MLP neurons of a small language model. Each row is named by its layer, matrix (up: input weights) and neuron, and shows model dimensions 48-111. Each number is 128 + 32 x the weight over its row's rms, rounded and kept within 0 to 255.
Before each neuron's rows, "fires on" lists the tokens most often at its 100 highest values on Wikipedia text that the model never trained on. A number after a token or word is its count.

fires on: "o" 31, " com" 14, "in" 7, "irect" 7, "en" 6, "\n" 4
L9.up622 [105 133 152 102 234 127 134 136 232 118 133 109 106 189 153 122 151 102 115 122 136 136 110 103 172 121  92 107 187 100 119 195 132 175 129 136 113 104  75 122 150 154 105  80 104 101 169 124 127  91 105 103  43 109 128 119 114 116 103 159 121 151  85  90]

fires on: " H" 19, "ac" 12, "e" 6, "ell" 6, " C" 6, "c" 4
L3.up457 [113 100  94 119 150  62 111 103 118 171 158  90 166 144  83 160 151  65 174 150  94 154 139 121 117  94 146 149 123  50 139 175  93 125 151 149  89 134 140 162  95  75  94 129  95  40 126 114 170  92 173 113 170 146 128 119 136 159  67 160 145 156 144  88]

fires on: "." 46, "ical" 8, " and" 8, "°" 6, "ic" 6, "′" 5
L4.up397 [132 117  54 124 144 157 120 153  90 103  96  85 133 161 107 164 136  99  95 104 149 100 156 136  86 130  93 125 128  62 139 122 192 118 106 145 120 154 129 129 113 162 122  68 123 105 150 170 158 150 151 127  71 124 119 179 179 171 113 111 172 119 168  62]

fires on: "port" 16, "ain" 15, "ust" 11, "y" 9, "r" 9
L6.up103 [122  94 169 104 167 110 119 118 130 125 212 167 176 162 122 143 112 132 158 127 159 215 101 172 146 150 135  77 166 152 142  80  74 144 206 124 148  70  76 115  95  96 102 142 123 130 115 114 109  65 126 179 112 123 120 147 129 128 150 126 157 131 119  98]

fires on: " |" 33, " |\n" 17, "at" 14, "c" 12, "if" 7, "ot" 5
L10.up186 [ 90 122 129 160 114  78 175 153 172  95 151 105 165 136 155 127 131 121 139 108 134 151 111 108 159 176 170 148 149 158 108 140  95 126 165 159 133  97  68  79 131  57 135  70 113 137 158 174 205 147 122 148 159 120 167  98  98 112 113 132 111  98  78 136]

fires on: " |" 54, "at" 4
L3.up208 [123 211 114 126 115 125 114  44 111 106 178 126 144 141 189 131 123 163 122  84  90 115  82 152 166 158  83 137 177 130 119 144 168 115  73 145 117  87 119 127 155 150 138  56 134 141 157 150 165 106 142 104 138 164 150 179 134 188 148 114 119 127  81 108]

fires on: "T" 19, "M" 14, "A" 13, "E" 12, "Q" 6
L4.up542 [143 105 213 151 144  55 139 114 130 142 145 144 166 128 109 156 136 122 149 138 167 127 124 127 163 146 122 144  49 121  91 131 118  95 147 119 120 119 124 121 105 131 118 186 136 112 104 165 155  99 111 223 128 152  84  50 125 113  93 110 154 159 147 158]

fires on: "ic" 28, "if" 14, "$" 12, "20" 9, "c" 6, "–" 6
L10.up381 [100 105  96 103 158 130 123 162 134 136 116  87 125 131  68 190  77 139  96  87 152  91 146 167 126 124  82 188 101 136  83 143 193  77  89 157 122  94 153 115 152 150 190 107 103 166 148 184 158 158  94 131 105 130 132  82 162 168 101 117 116 183 151 134]

fires on: "m" 16, "form" 12, "ew" 9, "im" 8, " " 8, "e" 7
L11.up198 [110 149 132 102  61  62 111 148 151 136 136 116  68 114 140 163  81 130  86 124 165 113 108 129 135 118 153  79 145 143 104 120 155 158 152 178 151  70 189 112  91  82 158 124 141 109 166 142 184 158  74 170  60 119 110 106 171 154 152  77 110 140 136  46]

fires on: " from" 31, " and" 28, " with" 12, " by" 10, "," 5, " when" 5
L9.up0 [102  54 115  97 136 138 145 156 147  97 151 117 127 126 178 149 123 157  51  81 183 122 138 124 171 169  95 143 125 146 107 124 160 104 162 124 122 167  98 107 136 154 180 135 235 115 169 128 110 104 120 151 137 138 167  84 156 145  86 137 163  98 113  78]

fires on: "er" 19, "h" 10, "ber" 9, "av" 8, " the" 8, "g" 7
L11.up117 [ 55  96 230 141 162 130  87 134 128 131 150 120 159 102 168 125 116  93 166 105 147 113  45  94 142 100 150 105 130 108 150  96 155 103 157  95 152 121  29 137 115  91 126 119 136 107 161  68 181  87 160 129 117 115 172 195 114 127  85 192 113  96 107 145]

fires on: "a" 18, "m" 11, " his" 9, "00" 8, "er" 8, " her" 4
L11.up189 [ 91  87 152 125  84 100 111 142 134 163 157  65 139  70 193 127 154 127 117 135 104 138 131 234 175  97 120 105  61 174 134 137 135 148 169  99  81 127 141 175 125 164 131 177 135 114 143  86 149 130 116 151 129 144 165 107 155 118  87 149 100 130  96  73]

fires on: "," 81, ")," 14
L11.up341 [ 75  74 175  47 179 133 168 124 154 123 174 169 185 142  91 183 117 103  51 117 130  82 143 187 123 160  98 152 127 135 122 113 190  72 195 128 102 145  96 118 115 166 156 109 129  93 208 160 148 138  96 162  67 113 124 145 194 147  66 188 123 148 106 118]

fires on: "ok" 17, "d" 15, "iz" 8, "te" 7, "m" 6
L11.up27 [123 101 235 129 149  85  92 116  93  95 172 125 127 144  97 163 135 119 140 188  98 179 122 115 134 105 133  88 103 137  61 118 177 128  88 141 117 140 140 142 124  92 140 120 139 172 126  94 193 106 104 158  84 108 109 136 127 143 118  89 121 146 161  69]

fires on: "le" 19, "l" 9, "if" 7, "ther" 6, "h" 5, "ar" 4
L9.up167 [108 144 118 123 171 109  73 148 119 123 162  98 113 144 121 122  63 142 146 138 103 127 108 103 136 168  83 157  80  82 102 173 135 140 125 141 105 100 123 139 183  83 149 103 167 105 162 188 138 103 138 131 113 127 162 102 132 131  76  39 107 127 111 149]

fires on: "or" 35, "her" 9, "og" 5, "olog" 4, "ad" 4
L10.up182 [ 52 169 140 179 144 119  44 148 146 119 168 141  73 177  91 171 134  95 143 162  90 108 151 106 143 128  97 111 108 123  99 192 144 129 153 137 118 142  87 150 100 135  47 145 176  79 133 113 154 154 107 143 105 158 156 160 112 174 146 121 108  94 122 162]

fires on: "\"" 38, " " 16, " |" 15, "if" 4
L10.up111 [132 166  84 182 191 111  92  89 168  82  61 194 155  81 107 149  99 138 169 132 161 107 138 117 136 106 104 203 194 111 144  89 149 111 172 129  80 124 130 154 129 102 128 127 148 129 128 100 138 115 167 114  92  74 152 120 118 150 112 122 107 154  79  98]

fires on: " |" 100
L7.up574 [145 129 160 154  73  49 112 129  85 122 164  99 112 134 141 140 100 169  89 119 117 161 159 116 155 125  57 189 144  78 127 115 170 170 148 169 106 114 118  86  97 164 145 106 164 106 129 166 156 111 175 116 121 168 118 181  81 188 146 147 109 169  88 150]

fires on: "o" 16, "ian" 11, "a" 10, "or" 8, "ry" 6, "ate" 6
L9.up4 [ 81 134 185  68 131 133 139 143  95  81 151 117 158 134 133 155 139  80 125 119 143 151 115  31 142 163 131 113 146 134 106 156 106 172 131 136 142 153 110 132 104 104 164  73 156 136 146  57 166  90 149  96 128 124  49 120 126 149 133 103 175  97  99 137]

fires on: "ap" 22, "r" 17, "av" 9, "n" 5, "." 5
L7.up588 [129 169  42 125  78 137 159 190 159  85  89  80 182  70 131 108 145 103 135  97 156  60 120 113 113 152 118 156 146  75 142 138 195 159 115 107 134 140 169 126 185 195 138  99 123  95 146  34 112 154 123 156 150 128 166 118 151 161 123 108  79 164 130  82]

fires on: "-" 59, " an" 41
L10.up560 [133 119 122 107  73 132 114 140 105  84 102 100 157 132 174 192 122 129  75 115 107 172 150 106  88 157 141 188 161 102 151 187 141 110 170 141 168 117 145  63 191 111 114 114 124  84 172  97 195 131 176 127 133 130 125 101 131 157 103  86 133 123  83  39]

fires on: "s" 15, "ac" 12, " bec" 12, "e" 10, " c" 10, " co" 9
L9.up33 [104  73 104 112 116  94 141 149 117 151 182  66 147 160  57 173 144 104 128 131 106 163 150  77 130 139 145  99 112 149 110 114  98  99 156 177 130 126  88 113 101 121 171  95 128  73 119 112 168  57 113 160 152 146 162 111 142 159 102 135 124 153 116  79]

fires on: "ent" 61, "ec" 29
L6.up509 [143  75 121  75 227 151 133 155 163 143 208 159 149 143 105 138 125 120  99 100 111 177 138 115 141 158 154  92 156 142 141 109 127  92 135 164 116 129  93 146 134 115  88 105 124 113 153 133 169 107 139 121 117  80 128 175 170 144  84 123 106 179  48 134]

fires on: "ec" 23, " rec" 22, " acc" 20, "em" 6, " res" 5, " ass" 4
L11.up477 [156 102 113 111 167 140 119 134 155 104 171 139  90 138 125 170  86  63 100 101 140 155 131 129 180 132 113 144 100 113 103 113 105 121 161 185  81  63 110 121 109  90 176 146 125 138 167 111 154 170 158 143 121 180 156 130 153 162  96  99 142 171  66 124]

fires on: "." 83, "–" 7, "," 6
L10.up185 [109 122  66 152 170 171 161 189 121 102  97 118 182 130  71 185 137  62 143  96  95 120 156 178 155 167  80 157  53 134 107  80 160 110 126 141  90 132 153 109 173 117 175 112 111 117 106 188 179 176 109 148 117 138 114 131 164 132 146 102 203 173 174  87]

fires on: "==\n\n" 26, " un" 19, " |\n\n" 16, "==\n" 12, "id" 6
L9.up348 [103 136 130 177 190 150  98 152 124 187  84 124 116  53 175 112  86 179 192  91 179 128  94 190 121 151 134 105 140 170 150 136 137 108 133 114 153 104 108 121 114  91 102 115 111 187 134 124 129 164  91 214 101 130 124  85 104 159  72 107 147 159 172 117]

fires on: "g" 20, "er" 9, "ak" 9, "im" 8, "d" 7
L11.up444 [ 86 119 220  89 160 107  66 141 151 128 207 134 148 154 157 130  97  92 139 133 117 134  89 180 170 109 119 127 113  78 115 155 188 106 167 123 152  98  50 162  90  89 115 109 185 201 154 152 152 119 163  89 104 101  73 124 140 122 104 123 138 107  78 118]

fires on: " act" 31, " th" 25, "end" 10, " Sp" 9, "ent" 5
L7.up95 [121 160 139 104 164 140 126 129 121 114 173 163 167 142  87 166 126  61 124 139 171 135  96 105 180 191 131 103 153  24 145 160 106 122 195 176 112 137 112 127 111  78 100 125 107  52 117 109 157 104 155  87  85  97  96 183 133 157 142 143 123 152  91  79]

fires on: "S" 22, "ame" 18, "a" 13, "I" 9, "ome" 8
L6.up420 [ 91  98 241 143 122 156 131 106 154 164 144 143 124  87 139 127  95 135 143  99 113 133  98 127 179 122 146 146  97 171 131  85 111 140 164 125 142 109 109 133  99  44 163 144 166  96 135  97 156 135  80 178 165 126 138  56 149  82 126 129 110 121 143 165]

fires on: " an" 59, " T" 20, " O" 17
L9.up122 [139 117 174 133 113 103 150 167 171 102  88 161 129  57 160 179  95 175 144 136 120 133 130 120 143 145 117 208 175  97 149 128 134 125 168 167  88 145 129  73 167 102  84 154 136  96 181  94 129  94 121 154 130 143 154  90 137 113  94 184  78 151  60 112]

fires on: "e" 27, "re" 21, "u" 12, "l" 12, "le" 10
L6.up174 [109  96 127 159 121 151 112 138 163 150 122  71  47 103 155 118  95 214 124 121  81 116 162 105 124 169  96 180  70 123 122 157 145  97 156 170 135  72 104 134 169 163 132 144 177 129 144 123 137 124 124 178 140 111 142  49 165 138  95 141  54 107 122 151]

fires on: "og" 19, "ad" 16, "e" 11, "ee" 9, "at" 7
L11.up22 [103 108 191 122 137  81  49 149 123  97  93 131 137 174 117 161 129  64 139 164 144 120 128 125 175 109 124  93  92 129 127 134 143  92 159 132 222  92 116 120  85  95  83 163 140 119 160  92 164 130 170 178 123  97 132 179 144 141  97 166  92  96 107 136]

fires on: " Comm" 18, "ort" 12, "r" 12, "ment" 11, "gr" 9, "port" 9
L6.up1 [123  88 206  97 118 170 150 189 102 161 169 157 144  89 159  99 124 143 145 105 106 144 111 122  78 108 105 103 193 165 139 111  60 142 132 141 122  86 146 138  72 151 125 136 128 136  88 100 139  91 110 207 180 100 135 113 154 105 169  81 130 162 124  89]

fires on: "en" 34, "==\n" 11, "==\n\n" 9, "ul" 8, "i" 7, "in" 6
L7.up221 [101 148 187 147 145 114 147 146 157 163 128 174 107  88  69 126  83 193 131 104 140 181 148 106 134 168 137 130 121 173 142  54  97  93 114  88 125 128 135 110 119  61 110 121 128 154  74 158 176  69 126 220  61 207  72 116 120 168  78 136 153 143 131 112]

fires on: "in" 18, "at" 17, "an" 14, "o" 11, "en" 9, "ed" 7
L9.up76 [109 148 206 130 170  96 146 137 148 161 154 135 194 144 113 177 132 130 149 119 147 128 152 142 140 134  78  99 147 100 114 140 120 116 126 183  91 115  48 130 110 110 100  70 133 136 147  94 142  89  97 142 143  89 106 125 110 150 103  81 115 185  77 141]

fires on: "ame" 16, "ly" 12, "ing" 9, "a" 8, " also" 7
L7.up423 [114 168 228 162 119 122 116 143 205 101 148 143  89 129 165 160 107 151 125 106 134 160 155 110 125 137 128  98 152  71  85 114 118 103 107 126  95 106 104 130 187  74 180 174 120  72 189  74 139 153 113 169 182 153 155  98 146 127 169 100 135  91 131 133]

fires on: " O" 25, "og" 15, "om" 11, " k" 11, " \"" 8, "p" 5
L11.up298 [ 99  73 181 122 147 136 143 156 157  51 103  93 137  92 100 139 110 107 101 140 127 137 189 149 106 117  83 182 112 118 151 108 199 128 142 122  65 178 116 130 190 111  70 147 114 161 146 106 184  91  97 165 132 168 110 143 131 148 105 159  72 154 156 116]

fires on: "S" 28, "." 9, "ap" 7, "R" 7, "ames" 6, "e" 6
L6.up444 [119  99  92 132 118 174 113 179 127  73 147 137 192  92  79 178 109 130 103  80 152  66 143 130 122 164 123 140  80 106 121  97 141  74 195 169 115 143 126 108 169 180 130 130 147  68 179  84  93 160 137 114 147 107 147 128 119 161 146  72  70 126 154 137]